From a checkpoint of a small transformer trained on Wikipedia.
Size: 14 layers, width 256, 4 heads of 64 (2 for keys and values), 12.8M parameters.
Architecture: RMSNorm before each block, rotary positions, untied embeddings.
Training: a variant of Muon for these matrices, 3943 steps.
MLP neurons of a small language model. Each row is named by its layer, matrix (gate and up: input weights; down: output weights) and neuron, and shows model dimensions 0-127. Each number is 128 + 24 x the weight over its row's rms, rounded and kept within 0 to 255. Numbers have three digits each. A neuron's up and down rows have the sign that makes its largest values positive.
A block is one neuron, or neurons of one layer that tend to fire together. After each block is what it responds to, as a language model described it from the Wikipedia text at the highest values.

L5.gate112:103111137119131134132170157097090113100107087134097199074146113097142101133117115116139166123129155095143141161143167126156126107116126104105115133133140108150144138129166120120137116137092096161150124129121135143107093127120134163114154130137137161170127142132120138109117100119174103122096111102110100130153122179083160132129109090120107152127090136114157103151116133145114119103093
L5.up112:156086135159142109148167143117146118110135081145100150106096122143118139077088119078116169128134120116129112146164139118150133163124089110118166151122127142147167147110123150126124116135082160151165122113104091136132102154125107090123127090149119142147089090123134133161108134100119140201123123147113135092155155104124129105140122113173159111159115154135108123130115130160157126130101
L5.down112:181131139113140080144156182130173110122077147137140149156098118146133174073105108143123167139148149094114133114141139121163147153135150145122146141097142106096157120117141140177117125114133172153124133143107101138117114133162146112125146123138102141105167093130134115164138145134121151136141104107120177100129150088159125119128128149108158105147111098121082115133186160105117090114159
L5.gate280:103086131112123087125154091136107097109157136136129158119153172111138131116101110149127135115148154089087091118130131132118139093131153087127115127143079135140123114108102136152139121169119143144084128112111160150135127104168139116118133100113073153107058119145109145129155156119139120141153103131121115143098104092151117119153125148152140131146121144083140127118157094115138133166074
L5.up280:099101117147164096088185134151118161131120141151092139125152150112131162113133151162138148123096134111104102103097098129151113118135079132148144136105115184119118142166130086111117132128141135108146135108133098163124109115123148149114091100124108099121134099165104132123146109112094073098110064120134105125129113109171102132145155109106130125130155134132125145138139095081113113144104
L5.down280:153123075125105120103139102105141106133158132111116098114083136126175151108174135100142152157151140128127112140173149135113113104136149125165128136133114149164130193151092132118118133131132099132165095133158083163152125125143142106131143104121152120079100091148117131150136095130123143139134138123102157146119151136115156160115156143159153136068127089103103086167101086110126125114147
L5.gate438:117072133118088072138127122129130146095125136156092109112109167119127112141118147097123131073120163153100179120153089143146144092116143122141075116106147115130095114170149122143124120157150095186131143152156101132098140127140133140118158112162107125118128104171151160156120112085141173135131121103128097088151102156150076084159094101122141155148092143094147096138099109132153144116115
L5.up438:099094143132111113166148124075113156121112144154095107132099180130092129085107157099147146145129162114102161114131090111113158117082115126148150166098150133154142128133108127154131142143102134125165117140100156128143143142101142145136095116090125145106131126121181156143140138184089100106056084115140111113144083150106116107138103140094112149161095102137140115164147121157156119153086
L5.down438:114145085117119176133133095146093103093152138135127121155117056132180149118155164100123077136131144133098151203117135116160117179162124139174126152110171133136126141106120115151146133117135135145110110141150149126171146096150131125127125140104101110114165135155139143162107121080154126123175122152128126112146126134164104128175096169071111147096129118110090127144097101155138110098107
L5.gate825:131102128147143141095154160104127119135145123142138136156108102131128119101101134152122160130126124147154175095143134132094117089141151096118115139085138129119133131101133122154131143131121133164152145113139084180131133118154120149158170154129125136151096123135117154147069155118139127138105079136136114124083149075150159090141127134137144122121148137128113126097134091118133117134106
L5.up825:120115125097098077111168146136106120141098137119089089105125153093135187153132128130167149129161102114144125161128100133147132127132137119167126111141151185145126151149099109144175108158120128099159132135110124143094124100154058115105117117146141115121137132122182157141106106081098094123137122110139117113125123106120147107151132122154129158148133144102099063124119114120103151126143
L5.down825:131106123131128110086134106146117149122142144164147116140115103106123177131175162125134130115124138126103129116161134142122133141150158130161067068123084134122149112143145137159159088156072149130167126133128143144139095117157113128100148162122149156170152141113117155142146124095139169113120111116098105088135155104112124125117116165094155111133131113120105163104120108118137111140133
Description: Paragraph/section line breaks. Newline tokens ending a paragraph's final sentence or a wiki section heading, mostly in biographies, e.g. after "== Club career ==" or "footballer.".

L8.gate395:135136133108121114120171100129117171123142107161127097107148168123101126116189150124131134151103089114091165131099137154106161137137110136136067160115132107141114114125129133101151150125103192122068120119098078121107125132153100128127087130136139136148100140101114141152148124177117130104077125127171142108155149135093152152160170109115106141101089132126145140134141159143138106131156
L8.up395:122080125117089113130157140120161134116087123112135166141156163141156129102145136164114121113194110163129121112140113163144126111162104151147112154111102090103122088122097110150079163135090152098138170137153078118143065161163141137129165115120119135112113119136134127138147149166123106136081132110122112125150113121118150125096149096136143152147143128152105155081123121101141173120171
L8.down395:133090138065109102138110110115150115127110113087118172143132108155084120059171157186121127176154175156132102109108129137102134109124140158146100118109152082089140102124111120104141101119133142116121159097146120116115118115143139134166153104120128101120135112130132116139140150126114105155151138120142129128114101116130172114122103149085114120147087165140131128100157139071115143111112
Description: Predicative article before adjective. Mostly "a"/"an" after is, was, as, be, opening a predicate noun phrase, often before an adjective ("was a very decent", "as a consequence"), plus mid-word adjective pieces ("reasonab|ly", "in|dependent").

L3.gate1:106152101144146090123100122128095113112141153133145117114103134149145127146109102099122146109132103135126064107127136113099123086125073135141171100133120139158165148113130173119099161141115162145107077131162152154137117133091104118162148108116150126097165166143140133115099084091105110138183137115135116086130147113141135107161128133095110128098161171080117122145114058137113124135103
L3.up1:128134115097117106178127163097122115153093142102119145149175126161133133150134166116064086144147156127163102073176115104094134112130092130156128077126117120140145150106142147101121133139134118151150089153155156142138106123158103117161140123075116156103158114146118109117101086129123126140102138148140162135148123112125137104117129100117153114097153109124133082177131126135130185154123
L3.down1:114089124179119133128115165123160086156143108146136120191165136127160108123114130079118142119099130112140152126150193116149169156135133145126142128156137195149128123104061137093167133126104119133099116111103131112150166186163129104102070116142169133133140142138128116152135113134143175109127147121123093136135148139141103104109132136141141137063127134141103121102132118150116146123142
L3.gate146:131145111131116082106159133133123074162138145130174125111096137108106152107121100117089183133125159107157083116144133167150118156129113140125092150123136094150148139134141104118131122142124087132117109098099135195157129115152163152103104147149133115115144101167134122145110122120112129154155110116141131128147093135125073185101139098172139180147146141103166137103124090108115116139130
L3.up146:170134093177126110096176169131104152109125143131110132116097127131115172166099110162105121141129140104127088121104123119136137127120091171144157103161163143083122146119106120132146154096136109096110126099130167138131118107127157158096138158142096096170152131140152118145160095108081123111108140088103088140133076123124126141149123155091137185106115117107152106085146102094092140156134
L3.down146:150095155076154171092118128130120160109138131150093076114079144180145171165085130125143143137146094145138122181116119132126171134144102130131125131148167118121120156102119125188107137122160113113122094116116107086091120104117125126116137120072106134101144127135121134138200124108159096157174092101108148116117160102123089137123151141150138139146119110139163102122141166126128131145103
L3.gate229:068129124128155117158126099135128165105164137154145140111111125168100139123172148107108145114147086155177104075149103053131169111133142125158144103144172125103120151118117148119173146169129152141120101139120143136151168112124152125121126136098149069129083118103133117084146125117116172096163090156131143191150124114121172146152124142083128085140097114122124141131133118106145149135140
L3.up229:108110126098074117156150110137141134079149137134092103107098157134133120131132163113119153117170107186179123129105173062104158084130121133125131135120126113092114137137181186116130134143147162096121112124142144081117135132106119124133120097132143103140111132135136137173134143118138117157170142104153144151111142125152133087183089136095099124099140154165122140118100116123108137146134
L3.down229:116099146122132120116169131093140144086134095122159127153134144203158115117168108138121135115112171097148106102140156076074175115110126136140142149137125139145099114134136122130129096116113207129129080126110136132134119125099126071120121126134126147108156136131147127106130102127134139133102093129098100149133171120155135135096093114147101121117134137143148151150124131137094122145174
L3.gate452:097144139163117105107109099111109161105137110130129097163107116086157113128110104166111143116129088133134158158175168103184171099133136115118096178140112113166161064118119166105139136142133138106122144115113127119113089084141063117126107156117159134155177111130099161097091112111093124143177158135147162110117137167100121109142115145123133117163090163181114139141137115115152163126154
L3.up452:125106151164101086100126074115179161112146169114137167124099165086093097145174098119129158139123140138109095111098132124154079159112118153108124151118137125126150150105128114142134122172131178136118118087124111103167122112064147152134160127138134100151150151117129158112119080138131135091114145158137138104088127086094122128156150125082156129151095118126118136149122098123140139118108
L3.down452:154136145104108119146135152098116130109146147145126142113116133103150111094137134148061119134109127135123112128101131128136162120107129167192108068120146133155107105169133113158163076131115111156119116160166151156138132142161105165163139097076123121136129137144165143120124090124123143136113109135091120161124119108149127151089153139091140107138155159115116095119161085183120078135081
Description: Sentence-opening time prepositions. Sentence-initial temporal openers, strongest on the "ring" of "During" after a period, also In, On, After, At; weaker on table-row and list line breaks.

L3.gate394:122124125138116127111120126108100114131130090113142101129096137105130155190107098115142132132189133119137155094172063124103102094124140100158129139116172129135113146081119088153099134119154162094138104077078129135124151110072148122144169157129161116151138147154139103148139120117087096184124140138113165119131140155169113156113172151107117133157121139115140138092151155177150110121146
L3.up394:155164151113103119117158107141163132120147138108090181135121156127101112138111093162103170116151130139108132115138171095128137143119089109161148114129124153125135125143151105159150112093135166076102142093107143099143162160115086104111150107131132129115137140120137158155140145127122074146124153141133127102134158128123135152156156110117136082141133161101127145123126144102108146143156
L3.down394:104157161127101108129140124116142127134160141140083116165158122112105114108165159112102145138125105151092145091097120097125113147132130102160169122090145155165148083162079133084172165142127127095085154113105139121154129107111135143132133116137095138134156152142118182156127145113138130112118150112115123108172160119120161086131146148106139119185169175117099143111130132136122115138173
L3.gate470:095162111140059170152125142178127148123135116143123185127132091135088149124143137120122124122120176106106137135141111124135127148102108146164126120149108187119156110123134111157106116114090171096107135157147140132120148185103171124142170139110154151135121141142110122134114140147116116166135128127103143136158119124128109163125097103113134147115123066120148148138155159147125157125141
L3.up470:141118082127118175137164132149114096132122133141148108120145134151134120118095134090160095119195098103087120094168118140111152121095102139138160097106116134130139100119071137075156159180160150120091166084110142157115115159153119104147130166170124083113116093131154138165156117128127131102158091155139125128106125113135133142133144116153153073143137057114128135085065134133124121093090
L3.down470:109087160126118082105098145110134135086101102147119145097157113122172119169156141154115127178089121154142144119150110137143123098115123147158113182159175112102152150145167123139114129111140116145148179140120127168144137088108106113080142116143126097104094136128172129115112154114148150149065127098160147110148122130111094125103147158128162097144154142141139149163135117112049129115175
L3.gate514:150198149168122172110127121092154116131091121095131117112141146116130140137109089090122129122138151162126131142124190128115118157118143141120126118148153140099126123126105122126146125124140127117142118131147175123107191146082146148134138126149137138130126154133131131116162096164123131130136142131103112075111152129139106148099128133135127133112147080132137179081118136115134148129062
L3.up514:099115157119092167158117117156143087079171152132168140094117166121131101167117117125112113146101153160097176142124141140171102176113110110172095150090136114112119068141113127159127096128124124114119097106150157164078137143135127144120116121155081088097126127136106158103135117133146138150160125129119166128088133091147132089117143167141130100196083152151129144149161108144117174138091
L3.down514:108073169106170138136144140160168122105155125136145132106176167139120138107150094130140086136187110130150119110100137134114151104102122120135086115143138156110147142123120106144101139139102167138161110121128157110112123093154127085122101137130151125105118147124136124113074144125125160121099142118101106153112135125139166102156111199168122109105125134130149094140125134119116033183093
L3.gate811:108128095135113133115086153126135105151157127163154142119119177156136120125095131123110096116099167100124082156154094142129134164065116140181149142137123138137139062110126110146153119143105125086146120150146153162163169125123131119160132118104086089125140136072145136115130132141175161102154155118138129115108118141167123171147126141154076143108151141105123161145127139110146114109113
L3.up811:111146112120112172093073127129118104141145122150165168121125162146125151113089121164072098121143168119101116169167089149131121125118114184157075144178110121151116114109151117151149126130117152107097138113143114155149142155122112133139133121119126102121165169116139156083153089165138156141145089171134107135117114137158151117131106139142112085139090122169077166102172129141145112142123
L3.down811:143086130160142097146139121074126127098119103163136104146178148133145105125151131093109093147160138112160145139171131166114069125118132149158090093108148120135101115123154165185134095112088173124113120143112127122113121106086131134130187144113114125084150125174096129127161128104103134090167119127135114166136116129152142055090089138187136158127116115140104102106151136121166140154119
Description: Verb-final pieces, "as a". The last word-piece of a split verb just before its object, such as creat-e, assum-ed, resum-es, and "a"/"the" after "as" (as a goalkeeper, as a result).

L5.gate504:132168116112115128104139144176136104150124163138095119160092143127150148144091114187140178161122117167102158109102115122103114161126136107116162136099085147094113082158116152171161158117135153106144162140183158120158123115139123098103109136098127079103138120077116137128124107108115138104100096127132159157136154087123131090128094111106106126138144153101150142125112125116141118088108
L5.up504:088116113095153156072117129126107164122089102136132150149120139143112139168150143125113166121130117101116161122109073098131137131144148159105121174082125094161125079130079130172139144137128116135167118133119112148143118123085124101111158138128139162100149175152119133118096083142155102088105139113165145102128134140117150115147132124119088150137165134126138134117145089176149105148120
L5.down504:127138113129117127165155127132128112089098151128117152137059105093171104101087136145131085105125102131122128166139138103135141168139123167120140121126101100120145138169141104133152118157113137128130120136133127129127138155122186097113086119117137124111114121114144102137118105138113170126114125120116149123160134080159108163097129120163100086168129153115136153115133139152119095139131
L5.gate537:157167187123140103072156132096096117134087148141120144148102106131146138105104098169088098118130062125152116109145109089141185156052103127088158136127159103111178100126146136134111161119113176121166095127164096122115147094111106123130140121125163120121103132157095136105121102103137126125147159128130124091143114129135128110112132134129100185136163140165163104098106107132048117095101
L5.up537:109099109117158116164115098153124170137144160099126126106129140170139133146121104137122144140158130143147140124124134133150102168120129111103109117126142122136155084170091175143112166180142186114152145138186119147112160087171142141147148095120137154078105109122103090165152125112110154144110059114157107119138133095113072103106118108109145139111126133138141150122149141122130148130094
L5.down537:135133110149119110151149107151159107160140111135141147123099092099150156091115170074140086155133080106116103159132112144132141126142090132126137081148145114144103141165164158174170156122134156130118121128133169102138114113147151115097110146122110156128133163160104119115134104090119125123135098131161126139105098124127131127212154134166136119133156139104121078153055091116166126114103
L5.gate771:137148140130107099129120074109141139150160190110090171166060133095131128111107075145075119138121120090119118108157087126127140137090136143159105095142100116135145080119121127176121163147162118116149110083098117139150097140152159111150134120119153148109155127072137139137071096115116146108111113094118144130095124090100125108120108094120142090140168142134096143107133120125118134149124
L5.up771:087132144119143088121166088153144127112124117094088100174095118097146135107131116169127144115150147141122160093119100145123183112090143112143123184100121096149189076162171106126133108124132124143111102142136102112124128095144151121148126171166099122152156133146122110171086121131136155124129121125158125109142131118123131136156141123144093141128125126107125107098144122129143125138140
L5.down771:151101138137125100076163122101135120178110167152126155132082104123103130191122129082108121198191122138098103125125111145105155119092139134148097087111128121155148146153159094138114138098099134129067094077127130145136125094121171075115118197131101140147075135132143156119151114147125106140140132118102124086096144126122139124139117105127134128145137112168120099158129058117173099125122
L5.gate823:102157102096162177085131085111141128117157119100108127146094106074174126155123125181144074163134152135160142129135131135123096118186089116144087175152120140122100086143120181119128134169124103100137107119122161116120093160099138161131128123153086132150124138120185119110121117127095129105143149119167135134119140107121112102145109132073138094109089097105159129125125116121125101104108
L5.up823:096098161131150113104131131127117092179165186142099091129149114128103130132137181176159142152128127114156162130111150072127093133125121135107124082152129130152105110119155115126048141133112149115127097148150122126139093200135141087126109119139142128102128137162118104100136134096131174158105138137148097178133112123089141150126147149128146155137121115083134148119160107175104139147128
L5.down823:143118140127149131104107144155107155123093082135136104104103156107142107162160087115108093114142104120082107108130144133122141146134101127127136121062125174111135149111099109162138118172159127147129147117113105121159140131165139092113102096105110086094142142111150133144132136085147097135145148081156140092130135121146100154143130111126131150098132108070151118126145103158138121155131
Description: Sentence-ending periods. Full stops ending a complete sentence in encyclopedic prose, strongest after "etc" in lists, often before a new paragraph or The/It.

L3.gate171:149164157141101154131122087161147153150117113178154136101135148162170127124103164130128159110146106131140156117176083115138100156115113137127131141158115190133071132161128097103111124100105156128128154146150128113103130099119100091090104097128133121085148142123084155049146142105150097127095133135114121121145086133114151118088138154155132102139139146153126145136127150156126091126140
L3.up171:130119126149139120117093130108182138148126123145104117108132156135099120107142137132137084158127086109125123114141084088084069130146149124164149142171157115094149124102114148111121121135111117117085138117155110101102094090129113147138101125105084116153122188169117104147115114148141140141126141150157099107149128113149089183102127106126088123145116161124161130123096154177114132126169
L3.down171:127113118097161140159118088099136069109130180145168118090136182083146109120155122102101109114104130087144120106126127167155130096063125179138121173126134190152122147101128110102145134118106160157075148161133103130146136155103095141147092110156110154125173162181123149118114108112141157099127104140120135126149120157157070097147130096114135102182102123137131135149149149125135108119111
L3.gate554:107117203142165176145101081133115098135113132121137100080139107146113177127090107181103100136097112168146114141136124147134154161163108148091114102154121140152201116152138140127139159135053125154139118082134127132141145141130131121124145127117125149146131128177161114088111184103094154175124101108159173137149124138108125109127140163107148142148133097114169109118133153130136160153107
L3.up554:114163129135083156106099183120158132131150138124124143154127113137137126176109152072150124149136147075098110144095106126104121100111140115154145128110087108106142134128152125150103131106168108148120119106103128098132095128103130147118117117159139141128138153115142097158153119157128075086133133169149087108096137139140145127128127107166120109136147136082096146123105087116091148141175
L3.down554:126140152146152136101147144145133137129116117124121118162145137130104084154103179165134129101135118131143147155140108108100103125098126131108157129070077152164118080135091102162096125107162146106116141128147120104194112098084113125153113103143118127168156172107133189121122143165123114134158127137159093117130137120140145132149134128164106121128153194114131172142089175134150178064087
L3.gate737:092104106133165096120097147097133165104133141077084068095114118094119160150153115130122106135124148143158129145161133100136141137139132116136157144122157137084141153140119140079095146114137110107155126167155126127139089119171084132173174120121150142081074135108097110115153099196122122126141114096156145126139123150131139127157120093119124166097152123126124147113142154157085150128092
L3.up737:108117156096109122109120131097127172170157152137102101120104144122121165129131146079147094126106132142142097163163134128158138165153138121130115143127152124118126108112069173091152165108112146149146113180128122133134113105141104146151097074132180132081092084072123135109127123147119170130127102108111104085109092133163128153132090142111149129121122084089121130072111092183139154104114
L3.down737:088100129104098118135156109128120126145165169134078148115083122127180121112116173144139097141190165151133140127137172195107158141130106122152120144137125161126130124102076108148177161132115138113140138109121142133161148104133151085142091089160142164127161136139096149103146113096120112146104095101167093140148091113143114110113111126179118125116158171155124161136142087101134124115076
L3.gate813:099131150116100124097102100129142151154141088146133176129177118157107106158114113156103098094153134122158150144141093120129123123131098118163106144115142132129119096148123116106131129137087126107093100099159140115108160153122158139143154108117138115156135160104123123132122176088144139111106119138122119101135116137118166109141137104147114164089103128098121138128110140123161127123118
L3.up813:106153144110130136161115167135137134139171134105201115111139130111152146133103185169107081110155125164151136138143118145139146136132119113163128140146116113121125117112135125157124122109174145148101114129125131118116163124127070131156073142111095122170131109165131130127121159155158104160128152070167097088133127102155128123077113126093148162138120130143127114142091124139099151094105
L3.down813:140106164126116109069102102117093132175147140135148145101118108180110118136090117114120155156178166149130100168100107122156173122137124171138109118103180136113132125129145124103150115118151098135110108134123090133153144146137144200093111149116089147123087118138124103148134091123096119117134149126162123113159176122087113173162120085122133133145107153079113134127114121149149120135118
Description: Apostrophes and split verb pieces. Fires on apostrophes in contractions and possessives (he's, we're, London's), on split verb pieces such as w+ent, s+ent, go+es, and on sentence-final periods.

L8.gate422:146118116132172119166122107112111146127116157116120125161123134142152121130132174121138083134137150163149140129168124132135141115102137122104120107093112122115095128117163117142122123140143137143086137140138094146118121143164153093108105128096109112147154110143098157135125113136142157155111147142116107155145106122121156126128095138132114168091106143140128129129106098142146128166157
L8.up422:112112107148123115093142094113149149160113120169119138134142082129122095173139172149147114169140132097141131152170106068149138077106124086093080129108129123098148187181098152120112139105094144130138101112130112122111161102123112112154138135083153133100137130126089142144099092119123142131092152098134142139123116129176139092147086121116123141125119124127138101105113124090115103115123
L8.down422:140121133092143096115160100099141125109169110133105082077103135140127157166141123125137114133169112093097105077138127151116159144184117119128185165139127162140171154159108132090128129144113134091123129124144124137130165122133160104101136129159171145145126123134114121147136117103088141100164133109139133153161170110141060130127123118153149135169109164128117092157110130148140162102141
Description: Sentence-final punctuation. Periods closing a complete sentence, usually after a noun, as in world., character., Cyper.; also list and table separators such as dashes, pipes and ).

L5.gate211:127159111108124155088106105123109106104122121118142113114136166116166127114128146117125070147159068115118103142180147116118079135101065116155087135114106115117144140128173095190132140129105150096128126172133151145121145140110106160112157154127079111163142144133117170089118122134143132139110097155126120117158087141144080129145111121116145097143129145140131179127128145149097149112101
L5.up211:096111117114138124162148101120127120157126150108121105144116152122167143098173138080161138141152109149120099111138162126116122140103101120133088165107106113145157109127144104163098133143106114116159141179108127095117135132099113085145126142111116207119126083114100131122123118112138173136148145078139144158112121148182126130114128150180185115124131156069108145137148111145111137092116
L5.down211:154087110150139145157140126120148112118183137143099172131148135128098146107150148107115099119143175119099114122118117180109082117096124163149078115151101117082093135138155125113150091102104115150113103124134125122140091098151151121097112181148100097114110113137146187144125105144126128132152129173135113171155122142128139121091119118139125104124090080109120151110186094103137147087116
L5.gate404:071128136124105140142115093116159109107145116115099133131132124129159125133138134123121061176130097128187098121124112106103126118125133115154124134135126106137123128141141169168142157176141124104159102122160133169106122126150124144148140095129139135119162133167158095075093145136125167149165162110166111114124166112126109149111092141105138074077166127123133135143137141103100138109121
L5.up404:078129143177136127150108091109158116136127160110134157121172149116154110127134142126121137168173127100157081136123136150081121144158104137141113152126113110134123112148100157166089138141113137157117101144150085129129106143098114134098106102142151153132092133109122119063138129125147166155168110113111109130130130133137088127109157160122153102064114150128106153124138145099119133121096
L5.down404:112128129172121134102118113084140098134168141145094103099130179091125060139103134067116101113091160092109106132138123145111122100122124149163121142108130127151136105114088127135120060097097128076113083098116112126102116136159130112142110114102139120096119106126082147138146103122128146128131107143150156100200142139126120112129102143142109107154124090156124106160168116141124116133121
L5.gate702:120106117175128112141075150133109087133146146131137097150171126097153120152122073117113090131115105129134138117139119146106139129073108109136108102109136101129132143151158123158140122152126137107094149148138165140150118115145178104097130104141132150138121126122137141114154129138144164130127118152129128095141122147145132131134097098119115116110095130155095148159112119112141124137093
L5.up702:167128115162121111114123100107131076124093140103129099118137125156102151126111164128128062129136125096123090162156119109091095114104145129157113124109113117128120102119124123118112157151119134099132100150136125135113084115115118155136128131128136188132115142128165159112110143144114147138148164115098096105129174157114117140126083160115132135087077104120094163117181138101091058088128
L5.down702:107088131141129104148142106158157151097192119111106099112099155174119061119108139138134114143119162122168115135119158148112103128060124118109096128159089128177124154091128121121088131103102085117116122173107149158102113088130124119140105105116185152119142113117113119132145133115124178117150123115105143127109176184170138153154104179128135165089097128117165121154171143105157106129120
L5.gate777:143105139113127114133134125089115071123154138123126133139180075105149153147122166121132094146145102122146112155128166092137125153115117107139107097105117130098151108136169133156090185143123111102147109169131152129101141118113120126155137138071106132127154107106183151107166175111123112159120103075126135087138125160093153093114105124137158102138122162116079145124106144128114129141147
L5.up777:112138131123082126125132133120151074132121150122147156173156119144117176127072185132136116123147136183151162152111129059155139108157133105131061087147165119126136137082183117114116123142147100130127141127136106113114150170114134129113106160099126145155117144123142136103141167117167125140159108103105118118148138129136135139111116137149116120156118167134129154166143131116123135138140
L5.down777:126142135138127127125110104131110130166160156120143124114118169102148137128119130127142120131111161084116143119141121172102077116110124116160148208146113107143157168101154089140136087112098128122119104114164136116154100183162121121121100136157147111100135125118085145121083125134142149078148147173080110173180099135146115100093149201111145081126103133134144101134159104164127102110113
Description: Verb inflection suffixes. Inflectional endings split off from verbs or prepositions (-s, -ed, -ing), e.g. emphasize|s, explain|ed, acros|s, usually followed by an object or "the".